Weights of a small transformer language model.
Training: a variant of Muon for these matrices, 9778 steps.
MLP neurons of a small language model. Each row is named by its layer, matrix (down: output weights) and neuron, and shows model dimensions 32-127. Each number is 128 + 24 x the weight over its row's rms, rounded and kept within 0 to 255.
After each neuron's rows, "fires before" lists the tokens most often just after its 100 highest values on Wikipedia text that the model never trained on.

L12.down255 [101 120 129 169 119 143 146 172 109 138 165 116 116 152 111 140 128  87 166 107  95 156  80 135 170 133 123 133 112 114 101 108 126 106 110 110 105 106 115 163 141 124  95 114 121 127 179 137  94 130 126 126 151 158 117  89 141 108 124 125 169 137 141  84 124 158 144 148 117 122 135 165 147 117 143 106  95 136 124 143 119 127 138 119 103 117 136 150 137 120 119 118 177 119 111 134]
fires before: "|", "\n"

L6.down313 [137 143 127 118 141 128 145 136 105 109 140 126 136 126 155 131 133 123 210 150 133  95 159 164 150 154 146 117 112 139 101 129 100 142 116 125 114 113 127 173 119 124 142 115 119 169 151 132 134 146 174 143 146 125 121 125 172  89 131  92 139 144 120 102 101 110 179 114  78 127 105 117 131  95 152 120 128 140 136 173 136 105 126 144 172 105 119 112  94 120  98 132 161 158 113 100]
fires before: "\n", "°", ")", " and", "}"

L12.down252 [122 111 113 105 164 110 113 100 134 120 115 184 141 145 111 153 138 170 143 157 126 132 114 119 146 123 126 113 117 154 210  96 160 112 149  97 147 130 109 126 119 138 111 122 142 120 125 132 187 138 129 154 116 104  87 136 162 139 148  83 103 147 146 126 133 144 125 111 106 123 122  95 140 151 113 128 114 101 147 152 114 162 104 116 126 119 154 166 150 132 136  94 144 103 111 163]
fires before: "===", " |", "t", "==", "|", "===="

L6.down294 [ 93 155 143 133  81 126 154 135 124 116 102  80 143 122 118 129 112 134  85 137 122 118 154 162 143 146 105 158 117 112 165 179 140 154 138  94 140 134 107  92 122 126 111 146  84 113 147 106 131 170 138 129  86 139 133 116 184 114 109  77 112 128 139 140 118 150 119 120 169 130 145 122 125 120  88 105 135 104 142  99 127 112 149 167 142 139 128 137 103 155 126 130 132 145 149 181]
fires before: " |", " 0", "\n", " S", "F"

L7.down300 [114 127 121 159 120  93  98 164 143 145 116 122 133 113  98 132 102 142 163 105 167 154 107 135 142 151 104 168 112 134 117 120 151 144 111 138 141 148 158 152  84 118 139 135 101 124 137  65  78 110 106 170 143 146 121 130 163 107 122  87 118 122 146 144 103 155 150  99 147 166 139  97 130 165  83 121 125 101 150 125 153 139  92 112 145 116 133 103 128 145  91 135 152 186 195 151]
fires before: " |", " 0", " 4", ";"

L10.down442 [138 146 108 128 140  83 125 132  84 158  96 107 131 116 127 155 131 141 129 138 140 125 110 134 150 137 138 155 137 104  30  94 166 146 108 155 156  92 130 138 110  83 157 157 124 154 112 136 147 216 103 151 124 172 116 146 140 129 129  98 170 133 105  97 117 159 152 130 112 141 151 110 136 168 149 108 147  97 130 146 184  94 112 129 111  94  95 106 122 114 109 156  85 128  97  95]
fires before: "\n", ")", "q", " mi", " s", "m"

L4.down327 [128 130  58 129  82 153 118 119 107 110 144 107 118 174 119 136 119 140 122 124 157 124  81 135 135 155 183  99 113 119 149  94 131 119 109 113 137 163 157 138 138  84 138 113 177 119 129  94 144 140 126 106 134 107 108 133 135 131  95 127 167 113 119 139 137 135  95 101  76 127 195  97 159 120 103 125 119 137 135 150  86 141 123 113 122 138 135 113 122 120  77 120 165 141 152 113]
fires before: " |", "\n", " 0", ";"

L5.down534 [ 92 118 134 130 169 127 150 153 106 128 149 133 136 130 120 156 123 111 170 116 158 112 136  90 158 117 118 128 131 113  88 147 122 121 116 101 161 140  96 122 107 123 135 113 100 126 161 114 123 127 128 185 126 157 156 107  65  82 121 107 106 134 114 138 144 171  95 141 118 122 107 119 129 111 151 140 154  99  80 120  98 133 116 125 131  95 106 157 135 140 164 166 123 103 132  99]
fires before: "\n", "oup", "oy"

L11.down177 [142 115 145 109 182 115  84 162 104 139 103  99 102 127  97 141 155 151 143 147  99 183 108 141 146 123  93  99 156 144 152 108 171 161 131  97 100 129 134 140 142 116 158 154 111 173 172 168 157 151 105 100 120 135 146 120  90  99 126 157 131 128 153 129 140 148 100 114 147 150 142 104 143 136 108 123  87 102 157 136 125 116 165 155 117 107 112  85 138  75  97 145 126 114  85 126]
fires before: "==", "The", "===", "\n", "A"

L3.down571 [121  91 118 162 141 138 113 149 156 148 132 165 173  83 122 147 140 151 101 113 130 116 112 115 122 120 133 139 140  70 166 129 161 130 124 152 168 140 130 152 132 151  98 110  96 113 150 145 114 150 114 135 129 164 157 121 161 137 194 115 121 111  79 121 172 126 121 137 100 134 116 119  96  79  96  79 136 103 110 130 127 150 125 140 143 106  73 135 117 143 118 153 166 120 164 117]
fires before: " |", "\n", " 0", " "

L11.down183 [101  97 153 138 113 120 167 162 110 138 127 140  79 109 184 139 152  74  77 149 136 119 139 107 145 111 151 126 173 142 134 126 158 158 118 101 115 142 153 115 134  72 127 133  90 111 122 139 142 169 111 162 144 114 134 145 109  78 112 133 136 154 136 159  89 112 110 153 112 132  88 151 138 198 107 110 129 126 121  95 140 145  86 115 136 103 124 142 104 124  95 123 121 168 120  99]
fires before: "\n", " |", ".", ")", " ", "a"

L10.down555 [ 97 121 173 151 143 171 127 151 121 147 161 123 139 153  96 127 102 142  89 130 119 104 204 143 142 103 153 166 140 113 119  80 142 133 126 118 113  84 180 161 110 140 133 152  96 180 130 148 147  97  99 101 149 145 108 131  82 149 124 153 174 159 108 113 125 140 133 155 113 158 145 117 128 148 125 147 131  91 137 108 147 121 125 125 141 142 137 127  87 109 125 162 105 144 128 115]
fires before: "\n"

L11.down629 [129 104 173 137 162 115 130 102 166 117 100 157  93 137 110  79 126 142 113 178 176 168 104 104 160 118 114 123 101 150 183 125 152 159  97 145 158  82 103 126 126 137 124 115 136 102 127  99 106 136 134 111  75 125 104  97 130 127 165 107 125 146 145 117 113 134 162 165 172 119 116 129 146 113  88 121 147  94 124 122 143 135 115 110  87 143 124 130 117 127 151 150 115 145  82 141]
fires before: "==", "A", "The", "In", "===", "D"